config.yaml
n_head: 2
n_kv_head: 2
norm: "rmsnorm"
rope_base: 10000.0
tie_embeddings: false
init_std_o: 0.0121
lr: 0.00255
weight_decay: 0.14
lr_head: 0.00629
warmup_steps: 25
decay_shape: "sqrt"
seq_len: 2048
doc_mask: true
steps: 7215
MLP neurons of a small language model. Each row is named by its layer, matrix (up: input weights) and neuron, and shows model dimensions 0-159. Each number is 500 + 25 x the weight over its row's rms, rounded and kept within 0 to 999. Numbers have three digits each.
After each neuron's rows, "fires after" lists the tokens most often just before its 100 highest values on Wikipedia text that the model never trained on.

L4.up561:536495464497528499477521492524531530514484486465512483508521485480472523460534509480510497511502470493482509471485539513476541497541487519523521527496510542547494483483506536476496528521505516506462507476557522524552498505457523488484492497462465513483493482474525532435483492485484520528516489519481519494544424504541504514487519496452486447470436474514498512490514520507497527485505464514495508502454455505534494515489495491500468493511478527485474483491494499480495518540457450
fires after: " H", " E", " P", " ch", " Ch", " F"

L4.up515:510502531490516482501527539553522473505534497482466492494463490530478467508499478502470507521471484493482479522523528443471511502485503470489501476482510513506523491506498471499473469493454494550488528535511469478426497516504468453483510516507505535520516516491502535534488481522496481525471467492490458548468516473480466482508513464516511538538458471522537492481478517495494480506547509518509539520504467492498482502524482486486490488490518464493535507454489485535547450524439525
fires after: " s", "et", " cont", ")", " a", " T"

L4.up556:537518504519490448494484484539464567510522516465522477508507477472534493508470459489441498498496523486465474528508553501510521538522491500471529486533490476535528544538480436494501453510502481569499478487500516515488483500502526505520515496519482506498491517511510516489531457492515512514502516520519525517517474508479475492505513523496511537508520525499474481522490537487495488479491505492473497469479504519503520523471528487550442517467526521569507475523527511479501557536476483
fires after: "1", "l", "3", "2", " J"

L4.up99:484499520473528500535530491521509496547491474520490511521473515469486520531493498487488485498511549524552497475497539504532489504482519529532444490496499500496492509471482515525492529470523506536443524495505488495482463502502496459515444451488484527552457479529526477501507511490474519514503476542507451551503502479516531475537531534518515470534487469493480520480493501513482549451495458482458509486529488498530508493536476537488537501481499489512491542484514496486460514537470539
fires after: " res", "ur", "res", "or", "ro", "ri"

L4.up165:543502513478514519458440534496508524517517495490537508508491464535501487483501462483496519497459529518527515497500498491553467520479517496505483505442477540527453534561481476512500536531496493516502509454533505494482505518536499469492497503476468520513530480516492517523449505533534481533551537529481511508475521472523538501466507471526515495513481545469446523482483487489514507494539533510557491497511490493487522509492454522533494485499522472479503513495486548484473486488480535
fires after: " P", " p", " Pr", " W"

L4.up431:493510526497498538489487472543484519502467551525495510491510449476515488493466494505504504500474506443489508508455490509471472501531517495515524507541463522473510540454494482489475505508497505463508520499493446505510477485481485449510516524481482452483534491480508448462504523468494515553489445462512509489495455470518483575486543484531478488517513514507500472476513510488526527499484499502482527524485498486484550438476495477483515488515512516509496518504535465493532525497445472
fires after: " H", "y", " h", " ", "p"

L4.up450:517504448513464482501489462494475492473516499513451488494487520508492497520511515529495497503504541537510541469463520460504510509552492479516523508505517495481454474461463502483527507518505490474502509483488502576489496498471506497488472522496538474506464475546521552478507505517549511500458538501508496563478529493484505514477506482517468481523550505517561508513527526453516551500507519504491486516491509486513499450513476501502531542496501481525456528501479529467480556504480480
fires after: " n", ".", "_", " Al", "l", "i"

L4.up610:504528519535467512492511492481474510493469502476472456495472476490498465493520526486536493494493498495491478535501469526535469503494495483465496506525508440529522483463530508497486500499432494469470475536493502499507489519512504490480485472473494494488548455514484516460445500513564482447497494482513464527546487535505531522484507469483521509479455512526500515499481532521511487568491554482489514500481516447513536526503531512493503467527479459525512537494498513548522508479517527
fires after: " A", "u", "um", "i", " num"

L4.up83:518473539521515473479501484488516532497490486523544497493505521505472492538485480494533459502476523463484494504466515492503498492494502507503476515488481493453490548475500482494491525466548492546533518511513511478509522531493485488505506485507472513536478524537511513546524507536511474529510505508511530498500467469512533500468535519543535514452487557451531558460527505490526504499530482460524509498475496516483506522532500439484511521505553522524523524546450526512494493555541496
fires after: "-", "p", "ap", "–", "y"

L4.up525:504506494517500550464507547511541500502512514534482453494525506492483494508506469517450509460481512526494511469522527483520477448446467523501506446501524501508496490511548494510473497492491521499511486476522518523474473522483488485478489500554486519511500501518491528553553539516479478500477522534527541536530525535495493506466496514452493553505535493504481497527482477480530465518478486479499512461523519466523460431499502516487486504497514494495491522492558482554466506496496487
fires after: ".", ".\""

L4.up221:498463507502465497459527482496489481476510572511528523477479492468480499508466502462521501517485515480453499504519513541503499525494481501499441518490496530456526469474479483503546509447473517496509512462437513490501442482506528531477526538488505458517486512532461538508492502495482519534451485494492503507513469502515542516554503484490488484510527456496491475496485495524491466508525503492523457490501469522515480500451522488502508514514513581508472463470474512494500506496467509
fires after: "2", "c", "it", "ang", " c", "5"